From a checkpoint of a small transformer trained on Wikipedia.
Size: 8 layers, width 512, 8 heads of 64, vocabulary 8192.
Training: a variant of Muon for these matrices, 418M tokens, 6382 steps.
MLP neurons of a small language model. Each row is named by its layer, matrix (gate and up: input weights) and neuron, and shows model dimensions 176-367. Each number is 500 + 40 x the weight over its row's rms, rounded and kept within 0 to 999. Numbers have three digits each. A neuron's up and down rows have the sign that makes its largest values positive.
After each neuron's rows, "fires on" lists the tokens most often at its 100 highest values on Wikipedia text that the model never trained on. A number after a token or word is its count.

L2.gate632:514437528580547440544547530466545449497463496471506525482529511489467496552511525584479470464459381460494525559516432470499467549508457486397575479483524481537523493558439566507433494473529484458426493527535522556481487496549580556489515458538574472524479470485516474487481469470508506489480516531529489476491473474429481506515474450432526435536463513453507450467433544482477530525484517511460511467494546538415484470473520533535474570569445526429490572499513450487486506491455556493546474503447487470392484479399479512578524497448510508455474476454517484428576490441494550445
L2.up632:487510529569551489590462547528524542498513529549547492533547491519528555460461522606518515535450471524466535481438521521471491462507471490500472488516457483463485585487513436542558502476455468443461522491525491393462492512474454448509485509472492490503502477534528475470502541575481493489474471511497501596482456524529515520569439456466500535470510528563474570495506472462463536497472482533536463505569554543469502535539561490493564490538412532498429540425528524548476582496533498434515573446489523502483500505558492522492525449530431502441500509468514455444497570534548455487
fires on: " |" 56, ";" 13, "ol" 5, "ake" 5

L2.gate490:438499486501531468531473530509505493484572436504433441566552477436536437533455437509499502550482445400481545533470496538422476506528546544463500510512511576520437446483510447524483526453443498490516413463578485509538570502496465536509511488548470488528456411454473478497547534490494447495510507478518522468512538476492487495498504525522534524500513493500445521519448567449537453560450433460488506491494513540541480472527466473525561456431497438574474516524437550456479493576447573494529456513517490527537620516516515450530554505538448504481460477499455489480435466497467498549
L2.up490:481492519539541499506441546517503471475527413455477556579518472462510497557477501497470457547524485474533530514427499531489480524542428440513481487414665535464540549476549469488489507452503448508513493529456510530456456483389441496557463473436489506535538472510582528520525503534505490473484452511433471485515483553535461423550453508555491520481530490489504508442407529470484482529494463547447492552479544550520521498536524543540503469504462470503480546505552465515498539483486531480526460490468544554544481528505449433477547534526514457460502520468526500483522492492446456520
fires on: " |" 98

L2.gate15:467466484447431497526430526459397492519508532453547496502463440491582489449536451575534470497571458510477455473529475481517575513546563451501554598478494551519494513542463475471451527451521526536452491528505538468540501422506513441490477571533522523526487476580488494492507472554525564547505454522501433450558499458491481518498532459471524506554512461469522449471488502525441564497542483472514532492439573471495558516570515537418483564522538569455407518499477451511481481544468486500469504519538468413500516494486530504576487469474477438495484419455447462522501507510523512489
L2.up15:479446491478461469492532531502446446458551501444509471399488596515445546449518488484538463471538583565522479474429496376522489583503509479499525511468480434497505549551436539500578489456450556498524599500509534566553483500465495495512470562535474553467518506511544485510488506521496462416520486560512585521492462504437454511461495521402529431525456448514496468450542474486411506516525470460471514458463518412590549517487470624565534517579471519526423484488474506567504484454462478424501545504523507457538541503506486476569493522477470503463478461525494461508516503459552511473
fires on: "," 24, ";" 10, " contrast" 5, " issue" 5, " outside" 4, " under" 4

L2.gate439:546533541555428432533509486545556542456525442439487520470461498522484457470479571484518514495514527546484579564450536452464487553511508585519478476478481436537423568575529502501432567553524538503527526469505391522449526551542469563493508487431483447486541531478492476523426446472504472511509472474390481514500456456423462534524560551508506487456457536489422448467463436552522487477507424542539481520487537441478500542499440505551550513553516475530480525579421514518496492445566484534515493474478472589455547479449489510503516527512476560522470457506529606534513507540601609545
L2.up439:558581393521559509454514434476507484505459437508500498515487532496497521634438493454493513490468503552549491531509457488469563483517526484485481532518495490519479511468491558436577502450502523432444568464527572529540433493537452518493546545510575466510497486495514505471431495511505543541491479497520524486502518461470472559518448524458580439533473512438569516486497532508527535465557452568445470519472559508502519500502453515480490481451523518448452559522496429548511483423521502450454521571471501484489494548512476582454470483459419509537458451537484528481550504429505498562
fires on: "\n" 46, " ;" 27, ";" 11, ");" 9, ")" 4

L2.gate652:556442569472475441516415428466522473531503475471467527486542575495474476607507565527473470494565508499526528490457469417497484555541549480516510483403490466518473473554514577586523506490511477471439497519508451491536491556515487521501538512477481515535549483484430538540516497488470453498466438396434503454509468493495503466406497500467481501450540508474450517431449537452423449462468462511505517467460485403498466463545530541491512587554397514495521509580401493518493519469470514493428491476471562478516544585510579477439491479505473471514417463539508460487504465519491519496
L2.up652:517486467540497467530490579518541499451447399487442490518509542498452539565523479507561482492461522537499483452408507466500610507561482489501445470493540490538493478497444535528490483459517475504455454470451489533536481504456454529519487506487460507492556511484471499601477460543508562476531486466492530416489525505517464481381468539483441541464544521508552581461471483476492485477474467501542459515505500497533451486495512600590526485438556516521459453482496539547614544497467503550494437436498547486486494569486440530477524518447554522555505544483422492509543445471538442416
fires on: ":" 53, "\n" 8, ".:" 7, ")" 5, "N" 4

L2.gate903:517528505547564597541509499500495510442510509489487516545470565526535541534460528512502423520542468547544567446519470470438480475499477445448502498530548511495467464457468487494483520481454462517484481534469497543496404469502539556478503469444496529499513453534502557519508509547525489519481454455520579506480401516537536544505465453343457441432524492544586497438425531490415496481576495505455467519483538515509577498476534397476515548462520432520480535492573477539453532536568512475455521460453497535516557412462549482448533500466522553443446471467520484473402512491463535538
L2.up903:604601509555534506556505550470549555424560496476507498518479478584497483545474462528564477519508479619484519452461451495455538494566532492550552528515564521449508532421533495441459476500470556451557557468459525464426452588415484495560478473475505543551490405552552549542574473526506478468502454610433551494541487506485490499517479492454524493496533539478505480477478495495417443519513435539503432546525503475490477487499522474557551432499507533469577576501560496539457561485554504450516531493487525569517530511487467442502509523438533538437562475521502429439525556490581458531
fires on: " |" 99

L2.gate997:403493591516480490479445520446552518507486490507504398517518485480536518516426593554498458433492476468551495525482489607505489509459500526440573498490597429548501509522487504476448437456468519485470474487563499519531484468553508519507513467558474467499503492503504575496469499591523511500556456502478502569520485478470501576481492519463483455475513529411529455452502535480473483498469512503491586459482513516545508472526513409457528495545541529489554583469484497490461471463540531495447518503557478435466549485544546621420485506447537465459508476554520514466484451459464504471
L2.up997:520489496532421482525484470451529490545489544531572497487489456482513492518449493488491507505558454492522483583538475538453528482514430499592436406521567484517513507504527570498477509474456441488466521490513538447529530535488482533553466517521521477458517560513556487526471481482509508481541479503439588503488528519512530561481470426538570552478491557440477522476469588459529554406498467485418546499496467401465533538471551552508524404552548557448421503501533526466422531507541511507484488540511485468515453499540520601490522510506486477474563458459545499506498565484504501464
fires on: "ure" 18, "y" 9, "ing" 8, "s" 6, " Song" 5, "ology" 5

L2.gate61:522521576421526513478550470576457516498493464490503562521486501560483513455499493476589461538499447470518475420435495499447431531550451465516550559410417525501517516497514486514544516478472501487491506548540497513421469525470475543476492492503520610531471466492524481486559475544539460415515479467582493486475493452474518510472488496527528454525557529526558476497502446517448488455473471486569485430476489511506489510484575499437486456524447487537440520553506533562463415487451505545501522522467497493475484492543489489462490473578455547557611523511531470478535533519500583492
L2.up61:528478571504479490484512460504510466447500512410526481525503512472469535516470504481519449489504576562487568491561453474518462498525506424470535468506520478455575552502531470530523526499489549533516552498459487528479499530509465553477556435453453591491509475450454499518501477522473428519480495430466520518474442516512503531493524491427470535484538577497522565440456530485484511559538513513485464559488484443520522527463511446524557544504488440585594473524495516523493490517522456486466506483431591502481560500513505508474520496473502541451489482484511540463398597487543522436
fires on: " |" 32, "ly" 11, "ics" 9, "ts" 8, " footballer" 6

L2.gate647:490542494552489535508553529552568553494480594508482461464562566499505542568512505511537486447534503583463546595485490433551507516493531521511512499520542456502484494565472589503512446520466493445459475549502523495451466453576542415566476527534441524493485468457471532546442477489533464509439480468483517501437511481463496453446503515459459521437471539460508555455498466512495494518455468498501515504486515459536448492530469537484461526514527520433603514492425540407471553431503445453463559492550471470504533526487511559484512492436463483474479508513481522558490472532550456488
L2.up647:508472514519463522515501521529504551525437550464441534432476541517503518497503503531478495493464500529466455555557551465506593426517565550506530471536446525485518470431507513446541491530494516504491415454474540468534425504474558502572511528489507498489461477508465516508460518563554480499531510491506456465409582450468503568518463474454525541478535507477530464499491542574459455510544528503466436534491506435546487487472416512407542543500516463532484485484522550560495524529407445490501518479494455458538581476584503423467426539450514562493480535511450494501470490488452495506
fires on: "\n" 89, " |" 5

L2.gate37:499525497561489567485557456454504501582491428588482509498561453536477529492487527474426491532489492429508501542496530378537515496491465416510550468577570446443454384454538480532519517484511499535499427522529515585527478478456536588438495473471506522528451483446429525498495441527495523561475503436477508496536506514553439477509485469487524394520567448476486499500527553432512487488516495509489465519558434505532441531494486419451539509594495412487470562550578535436544488502493465495502558511475430545461496518453505558512545568505551462561455531464490529501457480514471574488
L2.up37:481488490472428551582490520450491537553470433489541556491470447511549508507456522536511450493482528440482502527518526539558526556498468478522499444525508513523498483499500536504436544510504483480517540485515449533492499552531579541444470500504507498604483549481469487435499433448455447474528521400547555507544478544566435459464494541446513455473499472518555529432513543509433474366477504465558547509577552548516420458495549420456571591519434440484553522568549566483485503520495531562451492511467510489501500458426499536507578461515556458511453439510492505484416491505495540503
fires on: "," 34, ")" 20, " |" 17, ":" 11, ")," 6, " player" 5

L2.gate857:395521514491493486452378510534527475557500506517560499468449492446522457509542492488494448523440570562492492463485465505468576482498521408502553484443456527472442469543504439499470556445489500596508483501498466510528464454402425466490482492468461514452514541529484481504486526467544468530498514554478497577510420533534463472478530496440423485502528455512517532484421557570508508546510423535510487419437547582481437505524538493493527605511454523502562519474554446522425530458486462504512521440519446408486481441467524459518503482497524502494544475399495463523535512522555458464
L2.up857:444539489473442506488448517496496403544475478467533508439448487473494445472494485556451492502492551560490503507481508444545506510479507570557535543559486495503460470616468535497465505493448515539525593525490491455561426484589430541480539471566449549527551472493517469518453527461493598493448528591495430502490491512460492543420466422419445447508455465527512448476551498548522530439550535494501493456461510478535495506454430533485508493574549513433569469514514538557530541503533515570488504454508489434473452465495567488479515452435541441445482525474440453422548520478517556540
fires on: "," 30, "." 15, " mix" 9, " occup" 5, " outside" 4

L2.gate653:557497507513510572545563514509458524536471503506488504472488534502484572519409455595454463403567471574468422516533454490535537521548476484539545488511493466455547554460518478530451543502482465532527560509511488512517461489586565515521461522503506573501489457508551501477454417470501508490493493522449504508503451510491457493448543448506482422562512526503558516470520494458519450490514449497424492495506512485459486540501482537477455505605498506516504478507526491546515440463475432463498490582482439504432415524491513511477439538506488505549528446534509497465466482496536510393
L2.up653:573501438448537553539510475526546482438464476523532519524548475526595513423422560530534494548497494490541473461537494521490473548472484480501510462472516511501593490524564472567530513465490585491548535513538528493404449491531542511505475483516466502523479532560421530523472495561479602469466522417518508481560486550460496454475495512480483477490476511502491506461536500512565509479472554506555493498436531529545520497521524523465524491513487507549455543408541499485509556543535444486503548492529501543613471520487588476479511479501406560508455479481581499517434500535580498492
fires on: " |" 95, "==" 5

L2.gate398:500468556484480557429597535519555516529488546515460450533455517488538495476487447556487494520515596488545474473535497440475466512515478449519502453519521525463492475545460521537498522463464572470511471582490512523491458488546526546544478497482518491470497527514399488497538566523540475420551471522514552497417532537483488518581473581481473513520513484610476562522560464493506491500496473450444547496463499492552456493559480494555418476559471545518462452476477539513563567482449507496572555461548503519483475452487496438481418536439493517552479531519445415521502517488499514512
L2.up398:504475584498461474498527451531568563475500537528509482476517499555510527445507451552495465545511477476512435486481516428514433494470590447522526425528522470482515493466564513406488546501505507439512462515517522498490447464563588527525474504496466508469544591485446564470525417518518521540502495484487507551522548463453481454527510522475496542567493507434549444393568422447452490505498473460539462483545483454490496502524508575461437536488554533541441463447557492499484531511472532512517500456565576475470564499501524443516471469461497519537517534470495526441484545526540510514
fires on: " round" 18, " cast" 16, " squad" 9, "Cast" 5, " Gal" 5

L2.gate527:525532474445429511538484482489462447494483573454460497465528608426456503501446485478518546445450550508492512466542481486493449483518519529498496585516513495483500452482466583427562427521456526472512524520567490469523462498426488513544545457418439469555489510439507493503463554579529463486532540450494504493507527407483490531480519531430549506465476506507468521519399497580491516538485554496559453491505547438571512580486507494407461491562506502488520501475530486527540479533466572519532497492489546472516503576476484482478443507474531489488481523484458385510447529513527510458
L2.up527:479549495524517370538536507485415486529452545504447530442580528471448480496528447479488553497445578555484534519548533498440496470458516516602536519489462500531511472511466528505447460504527489488524443516525534531512486501463503456560468501478454485521467470402497478541505487529481470585566557448514479480518497536553535545483496483525500511475581499520434594524476459506545473523509498487485456525451549442474501547494492495468477481509420491508564539468472430540536524536471439478533494401478505469558595509463479464466462506477488549450500485469451481498461505534470464430
fires on: "\n" 100

L2.gate234:522516514498424570518486511487494496488403398511579476440563575547527552449472515451532486507477537437578512555471553449474436525499529538491439454507448519489446468518441535481480531514519507472512507504501437483547509483508426528444495455535511478415514489524532474425535474515567553574485533483443536452505494449485450540441428550544519483456509413505525586572488494397529482530524549496566545510494484474474487531531479470508495511474444553441507531473617518453559536449486501513430461416550569525415495505497523506497511543538524497484425520513454454519529535460565448541
L2.up234:498551530571421520532512463486497456513489416530515536459567493501468519559498506500494491454477524490531526523492582504485448463521508469534526496517457522502438524484425496482452558534451509445509483409523508503509554513471462498475441469540571544602538499541414502498471412520562459531526534532523563495416506500481520541513447494550474475453555493484583565542410550576460427522481478471522420459499480518470425510458563516548541555530459569581546526433555535531533490512478479511517506544484528528505506474507497497488519510475498521445519554536467463543523543431581549468
fires on: "\n" 54, "ay" 10, "|" 10, "est" 6, " by" 5